Part of a small language model's weights: 3 heads of 64 (1 for keys and values), 8.27M parameters.
MLP neurons of a small language model. Each row is named by its layer, matrix (gate and up: input weights; down: output weights) and neuron, and shows model dimensions 64-191. Each number is 128 + 32 x the weight over its row's rms, rounded and kept within 0 to 255. Numbers have three digits each. A neuron's up and down rows have the sign that makes its largest values positive.
After each neuron's rows, "fires before" lists the tokens most often just after its 100 highest values on Wikipedia text that the model never trained on.

L6.gate215:081112157114115119142119104086127061130092126127099129114066176142158166155127078119122170170110125126142140082180113155135152128117125087168109127153086095094118135135148126139100134129129125121157134060162176118091135133161143112147127130147188174124123147171060104149140085109052078139161142170118115189162133114172192110134131172144141020203153103157111191136213146118101115153146
L6.up215:133158111145116112090115144161164157182085047187117098093158141102134069147145127175146118105125110090192116146029138170156126132155094180085169123121106099170204132152117122074110155167138076174157137142070134167102114120116098096171140115162187086125085141117137105139127088151162099135117130136150126152122133087138159089072108108094136159062125088178089109100124097100136155204149
L6.down215:134097114169104176168138149135125172159107096177112105188111177093186153063109086098108159144097106143143111196157137134116100106074119142096147138173088160153110166198128091167142139119121192143127141122211093112042152139160170083175108173124111163202095140194161153132084144132118106175159177158161176143177113105151096165218090106189136128136150156118143140120147145150114131119122
fires before: "s", "ba", "at", "chi"

L13.gate631:047110096169077091132086124183103114177095091177129084125122173177177147106171140111094143135126126142139148165117094106101147113124122105107143156142148137069122088108106108095145212087133168137130126129197167137163180097145138142147101114159103091156116121114169131200155132142118191139154082109127144107190114131107177175096093120175171103067107140110152112117121117147110110102131
L13.up631:247056146168177123148122136138095108145150148137201068075110180126118108112141097122112170145097107119131094136154180121170159185121101103113114160159103142134147104112145179114154129069147138152096106111127108126124120138044178123163142124130155115135162138128138163115121141103159113194129101177133157114143164133166138078172124138190092125160081120203142128115168088133125155151141
L13.down631:174144129179170133160103127074143085128148118140178151122125075125151106099178154153096142141133141173088099175166169164118154143050106129051126125111149147167113084142120164166105139108142157114138095180096183106113123103131092108143154129123118209100140094132192126139092106111105099113152175146125141066109117148133147164101098108205123096099133121117129084104107179147104100179132
fires before: "ist", "er", "ite", ":", "o", "s"

L12.gate416:099096137127115177181082129134159094152141114172113157150149124178127119116127200153106117108104095167113139146124129145171156107126079155158120138162161126096051138159141094168149153096072125083140160170078175192108119159124105136112154079092161121150122104149119144181175088109125146099098155123204128172120085189094149097106121172129158128099057150131130160179151104130077086120173
L12.up416:118138156025068186139130090079116125109136080124120131114185152116150174127158119175138131116146121114103117052118171095140163127116183109110124094137165157127088117109151084148082133075172167100185151097153095105091099168106105101131127157178148152118127160117168137129116176143150122068135122182110098113183096125074120168105117134126145133162119138081096074100148080090081157144133
L12.down416:118178095097098104108184080147134134192141141151130134125132109171175114113128069113079102110111171137086117079109094103084146179196097092137122096139110140139075105148191102139132105123118098139126120112108141138144100102079146088185128067093155104165125149112090140128131151093081125109142125146178101165161134130150121132164097102142145116140043141139181130190170084105181126145161
fires before: "2", "1", "3", "4", "9", "5"

L4.gate0:052115180103147114126126108112163112113138040172136116164128141152120153100164074105115079118113136097130075153123093094103120117055140167131122131136067146122116153155147097201133126104096123146044142164101149081126111147089074101184151120114111170144152122138084108093090126163133084101164134081074102105173141133166133154101140114042150152192133108083175073131145153153169136133141
L4.up0:109124123149131141104110142134140087100138110143172200134141173118118199071141148037157099083114131135123160181159104136096142119050215159176167144064117106107045172168103083126121107088094137108131098151133145079114141081074168151116108146151140140165103078093094091120115097110123138174131077150132156122144133106107115069125143108165187145182147116121175112076136067163157095146141
L4.down0:152073103171106192082061145116140143147072166058138110168140150147163140108176136140172079053169124163200116134146162127069090142100114095118121180153084071079092143132146110149153106040148095137132114150112130113169109113094167161175102110144140173139111153043106095144132065141124145132100130174136129115126131131130145071136084160167156109177118161174172168108082141138143106149176
fires before: " ", " Ro", "y", " F"

L12.gate141:156132160130094166165147156168199145153171135203159095100105155153098117162126097081050075113146129086114139162143129126115095116110063093120170121124158197163112114148173125099085154131088155093105123131114161114148179116101159082120111118174124075162081133098089130172092111127118090161126139117118069105104119091103136133118181157110089181124135145108137195104171125191083073118110
L12.up141:139137146128109168126142145139092115091117098133149111107106190086130144104053111179159114143153166093163108149082141145127106094097077124142131140159092109090112046138116146122174177157185132170135123082124095102098061145150117081093083103135100081198139137108142094078129107177142146170174078072212168147116137176089123132106113152113107144115148132116165199167089162139141140098130
L12.down141:132113112062119100130126129141079157148131096134129132153144086155152115170200070142083181129083157130135137153173089182114150152140153138146131121155124150109173106110128123100152114152151129149162081132165112169110181129111134120172191124143133090139139118142173148117080135115157086149125132090113069109155094135133143161220142089080138208100122169142125116118131157124146076090108
fires before: "ist", "ment", "ph", "y", "er", "t"

L3.gate515:058093155097140091170134098063076158135118126098140081118069221075061124135182164169113149128199119129114152122158097132166119091117098161103093126135126086141102148137111079120117131084070126167119179137129074137120161133130180087092113152110154083078115152160133118160146146157144130196110153174072108159109180156137098132068110154119118144175136096119085103151127087107094107164092
L3.up515:197129127114108056101056140101124158135128143127102165134218114078119152098106150152151156134136145188108112099137084107072101117133144119171167100043145078126138139102176146119103189143115115131221127127101152162070144177121108110118088092107097160153142158116180148185133113152133174123176078154131162161174100125124109120132127146136092132120116109132151168144092064143158102122133
L3.down515:164123130122126099103158141091074063116112143093129215130175118153116194069154190144144112146146204183082107092143104088134060122177146105094149115102142077137136201071146129142141138145076108142174053111116111125099156178082104148153118154119082172122174153153134146143146122133133138144149132156116115144129098125171132125117121134113112143162163090123109153179089076155172090154141
fires before: "N", "E", "W", "48", "F", "C"

L11.gate399:115164094106130182111143127183194111142080110118170076110150116111073162079132074120080107058120096117169132128129137173092139106145119151114152104123145142118122114103092116079072145127097185075153139099105157111146137135113177107062124162168155103226104120125096103102101115185143112145137166137127157126090115102124187109118105175108154106150159160157115102082113104140111109122117
L11.up399:146116065148139097203173120111146172156141172199140135089119156115112087195138105156089167082115110093185116117106087083113085149125139111117046138147104157157150109189127196104085159135145140146153157093138112116179144058103125162103113146146137135164118173144127102061120058173078146101103162132149161102182135148165165087117140161116126163139105147143159110130115110185137152122171
L11.down399:087114135129145160084131110187139120178041104164190088105127202101110127116182145145105121125162141096095114092181113153134105121117143150160102137072135110071158120100132120158139120079105161131122103128115165140126090104099137137065087198083164180073132122152162155130096110164095140144113163105128168117145160111092101140054131099145116120166188052111114143129108107123089130161071
fires before: "s", " by", "go", "ed"

L6.gate420:133087134134116132140116095168093122206085100183125091152158138082079109087131110125118095111114085061135114099158110103107121149089120108116146156161110165110147138096102144111124204132106140122085124173124113112088141185088109134180134108098149067182120136133128199191142112108128116103180091173103121209104138103076094171139136215083119062178110105110164136143117174086124088134171
L6.up420:076159199172168145127114175079087127101145153172114114150151091148125192162143111171224170149177141196084151146160117168133137115109107134087116128116171135132131159139126119134106130124126081122122109143104161210109130153150123094147081090141156208080069161166151133120109096195149148194113124149089096081141158094146097096152158109093138161138211119166148145132138154131180143174192
L6.down420:164139177195104145100155153097193161129166095107184084171063139127146107161129099145109078177146076084101084188089130111141111170074109082099113105154120139122105113083113152145187112123118144112162169191124140113095131138129137090166134162100141058184181157161115130103085148129128124052134121186060182120161106132147111156157089123097132164093151124155161113185139135098153139108110
fires before: "e", "y", "ad", "ation", "m", "es"

L2.gate61:091138165119142082165094082094116101146075159122202146143078141111135166102145063109209152129166155146114126120164141109110114066016122127105147085124188119059112096107081102147118126129092162135109115101058117117176163076088122078168163099184105122131121116104108139070099088111135127126166110154107128108128111057082150124132111137111139096129111104113102098112129152144118154182105
L2.up61:095095236124128115101084075135151114149199162133132135145069113128137127189160103090153121132156084101082084133194163130089133076122087153128153112109130187111178140160115165126103124141096135095140116090115097158110180108116116091135157065185176173172098085140125088107113146132072185173133151139152111155182120114125090178088113120048131114149150059130158115128058094123117150122164
L2.down61:150109108080092106167135148103080082101111213093164134161124079113149105113198169114168156098114136092100099138136156109067120117118121114107144133145175179120116137188150161138122120109145148129117170126081128135172135092134125148165212130137116142185122197195115091149110111081097093091133138109090139170096102100145100168124121071163092117108130168155148140115153138132084171150137
fires before: "R", " |", "L", "T", ";", "G"